config.yaml
hidden_size: 384
num_key_value_heads: 2
head_dim: 64
norm: "rmsnorm"
norm_eps: 1e-05
rope_theta: 5860.0
init_std_down: 0.00465
weight_decay: 0.15
max_grad_norm: 2.0
decay_fraction: 0.776
z_loss: 1e-05
MLP neurons of a small language model. Each row is named by its layer, matrix (down: output weights) and neuron, and shows model dimensions 256-383. Each number is 128 + 32 x the weight over its row's rms, rounded and kept within 0 to 255. Numbers have three digits each. A neuron's up and down rows have the sign that makes its largest values positive.
After each neuron's rows is what it responds to, as a language model described it from the Wikipedia text at the highest values.

L4.down447:157185160121102096107134181148164173158198079181104181088147150119106118172128158080122150133153140130099139081164133151133079143081145155087154142099134107056115185084123107119111109126154157120072118110099129071126095098041131157117152116087114060111176131090156101076097190157201151184082099114131142172085170134131150127132126080149131159158140114208134166101153119178072078125094
Mid-compound fragments and cells. Word pieces inside hyphenated or elided names, chiefly the apostrophe in French d' (d'Ivoire, d'Eure), plus table-cell tokens like 0 and |.

L2.down277:169114100118000106171120108110154072149128104158072114170165110098192128158165136157098127143120102125130112102142160078158154126124162153108072175155141118138099087139144100126117147181158115106147140132107083134148138141174154116163091121157117102156107127160112072168166065109163167115123182027129118098162151157149111124129080148082121201188175114117123106146155116114144114096102
Attributive adjective after article. Adjectives and modifiers right after a determiner or hyphen, before the noun they modify, such as a cheap, a mixed, Mumbai-based.

L4.down97:092086104142123167117076120123153127141045137080108146125159089127124121113139140173114188088144080086138112160146082126165160175106152103157145078081137180077063155110149138126180138117118110201183129119165137120111106115161139133129120150176152116110081172101112132136114126107093118101129117150103109093153109089169078122140132114147160146131115113106164101132156142120100171145120
Clause-boundary connectors. Punctuation and connectives that end one clause and open the next, such as semicolons, periods, sentence-initial However, and comma-following but, and, so.

L7.down769:117138134161127118122211106117161122083097152116108185091115118152142154133157144144123157115146152138121050116181105123129113114106145114141120084146165100134090087160173144151110119088141193113118169165118111134152149106130069093127133149122158082138114177107190149112099110121135150148155088170130101167188149078104109082144091108112137120149083124152140125148106079140099155092129
Election table cell separators. Mainly the pipe after a percentage in "Total formal votes", "Valid votes" or "Majority" rows of election result tables, plus coordinate seconds digits such as 34 and 23.

L7.down809:092099153148140097087124102118124079080140128155180155172117141080130123141065080126071115150113115125133130172117110124106110036153065159153041136100111158164142164167131070101139142100152080157124103134134115114116113183135136133104116072150160122176125105151111124149174113087127228136086166122155133149192106116075074103157134174154130137096134133138119072150146150123138151128157
Chart and stats figures. Tokens inside chart, ranking, and statistics text: prepositions before chart positions ("peaked at"), numbers in tables, scores, percentages, and year ranges.

L4.down242:096127168055076203139119090149127139093164118109176110152164121123104128102161130158122131098154123046118146136170134167147104055164160133105111098064139105151034155133151121197100119123139106179135053122145105135073174155124143121124186177112179150133070116135163101131084119119160165100090125074149106142071102104158185148202136124108122144143095107112126140110133171170150127140055
Score digits in tables. Mostly the second number of a match score after a dash in sports result tables and lists, like 2–6, 1–1, and 1-3; also stray word pieces and table pipes.

L2.down358:113114119169197108117139112132100149164118129080104146112165141142116131142161158116096119168145084106113174153122103154151121045171138098113114141153167074136144110087225119144129123170086122114074131094108090136096101137095159185124129140139121092109113180107110146109213138159125130149124148164133072115177162126122143094093131199154080147184108099173096106126183119101131173147125
Decimal fraction digits. Digits right after a decimal point in numbers, mostly percentages in census and election tables, e.g. 40.0%, 46.6, 2.5 billion.

L2.down6:175149099162042131142114124090110148127171123184106127117073113184130087215120145120162135139156097127118100118142161090125133060123190089144091117116142118174118156172112155138166120139122147094148123126157167127084130157107109090105117182132177149164106159098157094172126172132093075093204119133160116144151112151179146095179066142151089225134158170171106161116122098136109137145112
Kin nouns, word completions. Kinship nouns right after his/her (father, parents, husband, brother-in-law), plus final pieces of hyphenated numbers or split words (16-year-old, 1961-1964, imperious).

L2.down625:115148090152159086126165117137100127132117113162156141110206108093126088126206153118098117090153112084134149218148096078104111151159105085118175160108184084130132119056140128160095172075095037062156078100143094113111184173091205143147116146089110095146085160154148122113167154123081150162167138126147135160180106131132128125104118165157104174145062086153095133134154103100167176132105
Post-decimal and range-end digits. Digits right after a decimal point or a range dash, mostly vote percentages in election tables, e.g. 75.43, 60.31%, 1948–49.

L4.down219:117138040136088165111141159124179162128101120170135151191121125135102133152103132116118060208145128179104212140145112097171063126088066100109150069070119122139104127182075129175094149116137141123161142104131123111139108157120151089129124142104092125158117144127136108106133048153087120115070155082071128108145156096115152123166170121126075104115096123137095171157161064100175119175142
Clause-linking function words. Function words that open a following verb phrase or clause after a noun or verb, such as relative that, infinitival to, through, under.

L7.down118:157106090142251171086113113110179078084139123172121148129119111156114124115154117152139092197156115061163149089124147133156129128158112116096117123124162133132087108127146102134140139138158131086169056137163105065114089119130131131121148157064097155083123105155117164127103178120131092121143060190091068181167141129182155165189133123154182132115166107152121109098111145132149110143121
Table score digits. Numbers in pipe-delimited sports and results tables, mostly the second score after an en dash (0–6, 2–4), plus ordinal and vote counts.

L7.down690:166130117136090115115143159144185132157151158125151074128142072104141180105134115145166134126123096101159117107153150147099117173127116173103207101151123176137194104103110117144100098081125135071108108160080119087149156165124131161155126117135118142113160148157068090134130161095133177138120166071123117119101123090108099157138143152228177114144103144194187155086142070152128113158118
Clause-continuation connectors. Commas or "with" right after a completed main clause, introducing an appended detail, e.g. "gained 45 caps, with", "17 caps, scoring".

L2.down434:095119221118069110115164132157066124060150179165172135112190080159147133107107145104153182154102138150172104127096074180150191081118131113158066162146160125170123133161167125172123117164119177168132092095160136095183171126141090125123139171084141185166175167092097085057128105195163130138185156109152152146195115091077129088132196127161099161110146110106085075115116097144152109112122
Sports compound modifiers. Modifier words opening a compound noun phrase, mostly in sports careers, e.g. first (-round), major (league), full (season), winning (streak); sometimes mid-word fragments.

L2.down814:121181072139168128140153087179171134131152164042154169148098167157166110116177072131136139107139129138089108149106113129149087162161120111108126196062135092176103125153134151158146131135098154126118087152204159081089167169117132079194171206140105089122172142097161187143082135118199143147101112116069151085110131120090174109150082132146139108115104169168101131142139143145149128108096
Score second numbers. The second number of a sports score right after an en dash, as in 1–0, 3–0 and 9–0, mostly in results tables; weaker on other tokens following a dash, bracket or "was".

L7.down571:134100095092033140116129123117139148107110149207109125143094136126188177160061125101118093158123117146144129089085069119116108096157138147140135140149128154080088119118128121100137117195117138103132146154185078155151150116182141092082138129114145071134147168146123155125188111107146129164156152160087055097094105118166052110093075114131129192072174149178147088128138134148125166096138
Set-phrase inner words. Words inside set multiword phrases that predict what follows, e.g. Own in "in Her Own Words", "at that time", "informed consent", "Best Supporting".

L4.down122:168102078111144079113089170085109124099139190161130171131080124135022111125114081135126099111137191081133126159135117100069115132119099125124101130095084130097144071115167133082120192152195109104122142138147168093140167127152108159164125096115137144124105112139203126101098140231101151070141179120101115099158141136091161140128154131088126101144143170135139215154114126183174157131115
Table cell separators. Pipe separators and dashes right after numeric cells in markdown-style sports and election tables (52 | 98 |, 37–29), plus scattered mid-word pieces (ind-ict-ment, rip-off).

L7.down425:132102162164110166144176142096156109131144109096122140144117159152129094150175163167156091053180108197132140150095105158122134116161137151141110137121100078092144113142188114163160082090203117103132126130121136131127126170134128120071168173137152126166104064089111147084134197096151124089107071150102069169178120128119142110044150129121132115172080094141110157159101140154115155185067
Kinship, inheritance and homeland nouns. Nouns after the, his or 's about family, lineage or homeland (father, half-brother, barony, city, land), plus en-dashes in east–west or score ranges.

L4.down515:118110143189152135137112156094145131183162100148136125127101133160125157123146175085201126106126186109104161137103119170170160084110183104130139148154168131097197145114131050133067139126104133138155132152133182066166206138100120136145095061126150129123146144096145129134151164112224124106042106170092086126194094156116107153167205117156169142096111102101120172111134129162040122116177
Infobox and table data tokens. Digits after decimal points, and semicolon or pipe separators, in coordinates, percentages, scores and infobox lists, e.g. 46.2548, 58.06% |, Aziz Ansari;.

L7.down611:122114128100136169146122070104131093135105171223173101113144130175110182138114101138120086129108064101181135101079145129141173126096140129115045172150187159161164088187111089107128120085161131134126125174136117171112129168181156071136120140110109143128150158141127123116194109156129188146163067168122142100118144126144101181143093187152123132134120139153109124174133104077107112130137
Partitive "of" after percentages. Mainly "of" after percentages or part-nouns (31.7% of residents, end of, part of), plus table pipes and mid-name fragments (Poh-l).

L7.down886:112056142079130102194178109125141072137147125178085137098170138158164107085123132188131158166140087082142155114128117134119139095178151138109147113162146103134129074172124161140132117074167134116157113132088101133130077118109174103138106117121074111127122168163094127105098154166131119145091142155085167114184177083079144070136080122156116179129089129167134111140101123156079102123108
Structured-data and name fragments. Mid-item pieces in tables, match reports and identifier lists, such as minute numbers (Pedro 9'), table-cell digits and separators, CAS/OCLC digits, and inner pieces of foreign names (Diocl-et-ian, Mao Z-ed-ong, O'Leary).

L7.down274:154042158163089134115129153137038104154121167132141189136088152181125103152177112123074111197093124125153145123086118120070108090167139090146092157064125118101129143163181117081087111118131133084186116115125107124076109111134190187078152055142143096106101118102126094152126121139096087197148045108141109135201121071138105139102095156121162161133127128132162128154118108162182100132127
Before an upcoming number. Mostly table separators and minus signs in sports standings rows just before a numeric cell (| 8, −10, −7), plus prose words preceding numbers (in 17 games, October 12, ×).

L2.down73:097131117115144116122098103101095122058123128116121155205172138136134192152093125206116118128160108050136157147178163169126134150084157133110132126086143154126138168091115095139098119077099130138163079147191111154103103152173134098164132127108121132066152135159145091163120143123143107077126087129174096122108134145157116089142122146088172172101131141103198096138122128152050135164125
Numeric quantity digits. Digit tokens within numbers giving counts, prices or statistics in prose and tables, e.g. $625,518, 395 housing units, 297.2.

L7.down891:117171131128105161165151139128184141121135093127157101140122171094147164100103121178111095105135136113105154101138146145174133061053134119125114131116070142068163159087148189144091128133078108135183157104128124168148078173142091160097128119151171101152122114111166131134106168130126147111141149121139131127081114137156093144160136109132125184138126157110114154058133139145091128089098
Structured list and table tokens. Delimiters in Wikipedia tables and lists (pipe separators, list semicolons, % signs, == heading markers), plus scattered words mid-sentence in sports prose, such as fifth, previous, start.

L4.down109:139084109159111126160098116120151112151116098192090089094096109110134140145134136116094192152151159176135134123131098165143078198136130183127108165146169188090136094073145074081128172078152155077113138156135063158181136145129119084169107133132196133110131165103124146113126145084188134126090115125215110112049181096125069112115147134107107123158128127163153115146151117155167152144109
Table header separators. Pipe separators between column names in the header row of wiki-style tables (e.g., after Player, Team, Votes), also semicolons/dashes in field lists.

L4.down299:138192119142149152126160113100131125098119190124052133139118137106129154146095151160174082114140102073141086180176129104107199247140097138134133129130132122086061149082158121114143124145137099116157130116113084129125163125107170177160090122151127106136151137093186131171160116125075109102050147122162132119203178109096119117139124112194162116128093162054133161119122054116139127122136
Section and infobox labels. Wikipedia structural markup: heading openers == or === at line start, blank lines before headings, and infobox/table field words like office in In office, Key dates, Pts.

L4.down51:158183122130045089164114121104103147097121084021116164088142179140117106154102123164107092161119154131150095122123102119151099131107148131119121107128118118161128038139123139127110143142068144100103138145149190129049134113141137162117108117133141145133146132098128118170139133090130131104166092145167144150128097082094128133130110158132155143089089100109103134165156154128194145134151
Possessed noun after possessive. Nouns right after a possessive (his, her, its, 's) that close a phrase, e.g. his name, their father, the farm's name; also closing quotation marks, table pipes, and High in school names.

L4.down551:178111158183201146116088119118143181148136127100134135133102138170179137136123166155116113131143136153134133132146124105117061014142121105164148095103102144168123116189099168153166122152076159120119192123159139072094118122129185101148178117175112186144135184088124146170070115105096164128120122141137136122119124104210124166054095116138153107089109174110128132097176099142140132107195
Word and phrase completions. Tokens that close a word or fixed phrase: final word pieces (cups, triumphs, overheat, names in tables), "of" after quantities ("a total of", "10.76% of"), and a title's closing "=".

L2.down278:177124138105113166124098147140179155136144165135155099068107091124087115164175037196110134100199106127139107146075152142139154128169177147193086072125138203166080210145082096141122174143074145126171168144107144111163175152095155130114117108148117144067117130072094096177077171155152172135173086074137094133088198132078122134128125139132150119104117106147170150163091089137170118157126
Date after preposition. Month names, and sometimes years, opening a date right after in or on, especially sentence-initial, such as In August 1976, on June 25, in 2003.

L4.down31:110126144099090146047130182126091138156107061125134119121067112111060087174103133172128153133213124094149173114116196118172172058145108140144129111146081122161136107154114132159149135184172118146135148122140190139151153140119097098117052106142125159155081173131137130172106100102166139083122114129135120117072129103102135175135123141111134140163111102164063185120127146146129139151110
Month names in dates. Month names, plus some years and "until", that begin a date in running text, tables or infobox fields, such as Opened: July 1945 or on February 9.

L4.down598:114081145094128087192108157089126120167073087135135103147124104167162183117145148107120159131158104148156144162177182130120140127167139152112151173131162104083137133091116154080130055166082101121115179149121095103164162116120123122118049083135116117103150076137061117109184070133139134099073129174076123172126104147135074153139181123148170171133159076141137108145112146151069120139130
Digits within numbers. Digit and separator tokens continuing a number, mostly after a decimal point or comma before a unit or percent, as in 2.7 km, 24.7%, 5–6.

L2.down381:159117137085120071083165122181081103133099113079119075134124162170131169189143129063101138124084146164202104098123113184120139054082130108118100131192097096088112089109146121154089188061109149085073076115181171134140172123144158124094135115120050106137132167110079058124128123129152163132193184163090099155178128135138096158160111177107109150119162136151084123162150154112181176104125
Unfinished rare-word fragments. Word-piece fragments opening or inside uncommon, foreign or Latinate words, often g-sounds, e.g. g(irded), p-iaz-za, int-rig-ues, Georg(ia).

L7.down426:093116152131061163137113086136147098110111127072099114140099135182145096157170119161136161093137095114134066110113133141114112137117133116138189126131123198079116105116148170155119124164124097138132165180103193113113194139137122159071116136129086122087107188116161133182084162112091103137169116149176144092121067148074111125130134179115147153091089126185119161144139114065177114130103
Clause-boundary connectives. Fires on the comma, semicolon, and, but or that closing a complete clause before another follows, e.g. unknown, but; also on closing === of headings.

L7.down6:112177131187200132150147176074157167196088093092138144127129109084131063178133134209146032094125121109146107122143095079134209165173108056132126130120096108161081084127071151108171108126164102095134176186145107107109157150145116094127176123092139139085148101111178101131141081092126159122092143107149163097133123104109122102143155123181187178153154142177102094154110117111112073114074
Structured-line opening markers. Tokens opening a new line or cell in structured Wikipedia text, such as list dashes, === headings and table numbers; occasionally mid-word fragments.

L7.down444:125170154126141071095134150167091133085155120089120170124199134179145140105150207105143162098145141162137125131104109152160099190133153118136134139132186043118136129081100147155155088132151088188139144145107047111123161066177094119119165164165171100162131114166112122107137109150125158086157126152152171131161105122102127061162133108124058146096093146137125130131114139146143136122123
Month names before dates. Month names after "In" or "on" that introduce a date, such as In May 1794 or on April 25, plus "in" before years and some table-cell tokens.

L4.down142:133100157096033117101082104104076171137078064073132136178129120107126109165060124160145152158101117106130117102143084176110147145070089092151129133101115122167177135166141110178206109074097048136086134139147143103105159125185161128111098166154111126164120176110102094147167100133094131145142086142130090109185138158154141072121078170106143090095136072149087104128084093122160097135110
Clause-boundary commas after phrases. Commas, and sometimes "and", "or", "at", that follow a completed noun or prepositional phrase before further info, e.g. "in 2024, where", "project, which".

L2.down615:088126143115144072113114130122120163120119076110103155149096135156131197117154143147121109122118104139111114063143081128110125166098182104114111192143069114094192146167148120146134076091064159137150071176153102105114136105110085086126118119105156090174179109168131098107155089105081116106105150074123139144087103123103162137064175123132135134115148141117099148093127123131125108126159
Predicate verbs after subjects. Main verbs just after their subject, especially "signed" for bands or companies in deals, plus served, took, date; also apostrophes and name-ending pieces.

L2.down286:088160123081079150217093131108140114144083122086138119133114191119084193066125107116091154087152096111118222119139127137121164160136156111139158164084114129144075143178098154063118111172093150152113123135098141130081089120060093168153198103109132121150141096134101136185147126093106149120066161148084116098113144148168090113149177121116161140138119079108165129159128115139085147088124
Wiki table cell starts. First token of a cell right after a pipe in Wikipedia tables, especially election-results Turnout rows, plus name fragments (Ro, os, Kol).